config.toml
intermediate_size = 512
hidden_act = "gelu"
init_std_down = 0.00698
init_mimetic = 0.5
beta1 = 0.9
weight_decay = 0.22
max_seq_len = 512
train_tokens = 270000000
MLP neurons of a small language model. Each row is named by its layer, matrix (up: input weights) and neuron, and shows model dimensions 144-239. Each number is 128 + 24 x the weight over its row's rms, rounded and kept within 0 to 255. Numbers have three digits each.
After each neuron's rows, "fires on" lists the tokens most often at its 100 highest values on Wikipedia text that the model never trained on. A number after a token or word is its count.

L5.up160:122105075171098138104117150158127170115173134128148126167129174133161123150116142119150125159151108143113107112134142104151108110106107134155128066099145127144118125124127126095124107118145136102117142149114130104116140122121107118092155091101141127137152149177144098132144132130163120108
fires on: "\n\n" 25, "ul" 12, "ce" 9, "on" 6, " as" 5

L2.up36:149141138119118095137129093151128127126128109096175108125121151149146139165109150107106127101104146101106132115114160115181132108124110151139135180099123132086142132127104130139134159100188131160074135126128126146091086158135099113140147085090147106189122116139099092143093133152122124148
fires on: "ing" 40, "es" 21, "ed" 11, " into" 8

L2.up22:148160152093160075118150133147109105121147143138097130123125131155152132123163130091143128152134129141124087113142153097128138149164148134126098091085121110157138100088111103121155159102141146136121113125124117131146131138156103135140143141114144141176111108142103129102158126145128181147
fires on: "l" 21, "-l" 20, "el" 19, " l" 9, " long" 8

L5.up133:135137092084124123104135119103102114130127132114104131117122153125163101141179144104148161116139114123106110081124135145113127106160140150121080137120120127112147121188139092121107175115173152146128147132116139144144126138127126153098149159084138150155098135126116113123110139144164156131
fires on: " Br" 29, " br" 16, " Gr" 15, " gr" 11, "r" 8, " str" 6

L5.up427:152174127163171136126095135164164162118114094114127134079142146184128107130154123125146116146067127154122149083159104136125120100128134090136140091147101146113085138162139122107145159159117132132112134131152107148134135138127118119130133104098125124122123119143136071136144134104149177146
fires on: " f" 20, "f" 11, "if" 9, "w" 6, "ff" 6, "15" 5

L2.up299:157078157149136117135114072139136118149107128143170107094140144106153135148095132182152123107161101159133131121108179126168166138160158145132111142097092088112150134110111122143122121101164140136090117147114087157117125119104110114143153158115135122094106142135124150112117127140105176145
fires on: " part" 17, "|---|---|" 13, " ext" 12, "|---|---|---|---|---|---|" 7, " one" 7, "|---|---|---|---|---|" 6

L3.up387:100102148132111126136144134150091171110111181169113113096156179131127102136116131093137139122107104129155128131146126133168121164133085135121117121120136105148154115101124158155156124138145161119099142135095148140130095129077109106129151104139128186152125162158159092117148145074114177095
fires on: "os" 16, "us" 14, "ts" 9, "y" 8, "o" 7

L3.up419:110139126116127122117122156169096152126122129131120121112162134131118108158123158168144165096127114164119171067098111154134105144117089096127071131088137124169086155159168105131143128117090087155150154139119125120162163131114105118098146104100143159128081172107087142110133135142171137128
fires on: "\n" 24, ", M" 15, "M" 11, " Royal" 5, " (M" 4, "B" 4

L3.up18:113132108151170120122105175140139168178129131146135104095145149161141129149162135128104140163151105145142097083135139151130172121089151089145123095122120138136125124082122130132141116120165117112131105133101150108144144152091109137158133126129169134142118112163139148132155108119105157118
fires on: "ly" 37, "ow" 8, "fore" 6, "ure" 5, " time" 5

L3.up507:187142168127135109115120154132175146116144145159135116066134166121091100153135135097118120190141139095127177125130142116134098175153147127153138112149134159104142103155125113119162091126167115114112108114133121131128105147128113135137118082130152136143079167151124134111078156138108179131
fires on: "ov" 24, "i" 11, "e" 11, "ism" 6, "ition" 5

L5.up347:116122122108133105182113142133126143170100095126119130101147128127171130149145153145148129154112109212156151122143147151161094169150107101171087118105137113103114116115131136138128136097136127136125126106107119112138110132126106169128143142094127132081083154115138134149157089108093120098
fires on: "ional" 13, "ual" 10, "ous" 9, "ful" 9, "able" 7, "I" 6

L5.up166:125107144163143091125152121112172143124125107141157116129141152098136126142154139136151168158083098095149113125131115174151098151168105117141140157137129143178129087148172188106152140120115143161116125112080104145142106108133101146105127127092147123142103093157128114166156121105129147122
fires on: "le" 31, "os" 9, "ell" 7, "y" 6, "." 5, "ar" 5

L2.up148:142126161124108106087080123062129122110099161151126120136131127120127127144128127134166124143149132087076119139132143105151158088111120151120147102134127179114153132085093118098143100154106100127144147120161099082167173128137117062123143102141157106095157124126116097130129082136137108121
fires on: "or" 46, "ir" 14, "\\" 7, " For" 4, "isc" 4

L3.up57:126112125132151110139115175096157201107147143155186117091112174129134101143104121122100128120119097133129127117147154146134091107121131175168096109172102107139132143134167089113157135104133142069097106114141154113106106143123102115123162085135147144116138141150131126133134151120158150146
fires on: "-" 54, "ul" 7, "p" 6, "av" 5, "h" 5

L3.up404:214087132141127145117115097159110143121103151161102127122111164099134128147137142142117074128121106120118161143097123128127117145146146133096149108131116115147182121137125154122124113172116135145139102139171139152130132122158102142113150111145188142123144202140129160104136113107090160137
fires on: "ar" 45, "it" 11, " neigh" 9, "al" 5

L3.up349:139149133113118110146139154164083132115141110121145096136138107099119111152160161143124127122123136114105125106136121123169092119131132127142133107098150106165132141177132133120137129078135152115077135145097173162105137114145119149138127150082135091144104158139117066120179130093092121131
fires on: " j" 45, "J" 16, " ins" 9, " J" 9, " inj" 5, "Y" 4

L2.up142:099138105094130118128142121175114134121119171147110123170130125125134092144113169127085121167128127156119111098131163162141105131112151131154151135099144106139132149095141132091145155091114164137136126102127115099096111116129109133134147143153158128109127136142084159128177162118098114150
fires on: " at" 31, " on" 11, " techn" 5, " used" 4

L5.up299:151147170146083099109173128095113142093157139155138139123144157151155119133126145114148153150130125081108181112132158125111170140132079149148113100101156119146145146154125151143142114122135124133124081142102135103144104118061104114106150114116151141120122170156115116167125116135109098131
fires on: "on" 21, "or" 21, "ts" 7, "av" 6, "ul" 5, "al" 4

L5.up274:134147077162085108124097155136154191186134084126139116151125136141093131131126174097096114136087101110132137114117114146140131096117123125117112157132166134156157144115131137150171152086155136117164132138131113085174133091159112122109143121055129119171133102142131169163140124168139164169
fires on: "===" 26, "\n" 10, "ya" 7, "s===" 5, "ham" 4, "echn" 4

L3.up174:159094129119134129098080112126134091125125117140139117096140180143153131156163133114189104120132133098076087125095133173119121125143152112130160105084136121137124136124116099111122151121122156189109115161181108128102120140148104110133156115106159095118104118159120098101142109117099109133
fires on: "res" 17, "ack" 9, "es" 7, " Des" 6, "ts" 6, "ar" 5

L5.up380:123126147109124127131086136150120117124128142095175148140146140131151124115161161157163122132095140143134077098121111152140136157109077089144089178107136167110105151106149119092125117132162130110150136082141130123093123137086112105141147106111163133137088118125114098142164131096156126158
fires on: "1" 25, " V" 20, "ip" 5, " J." 4, " L." 4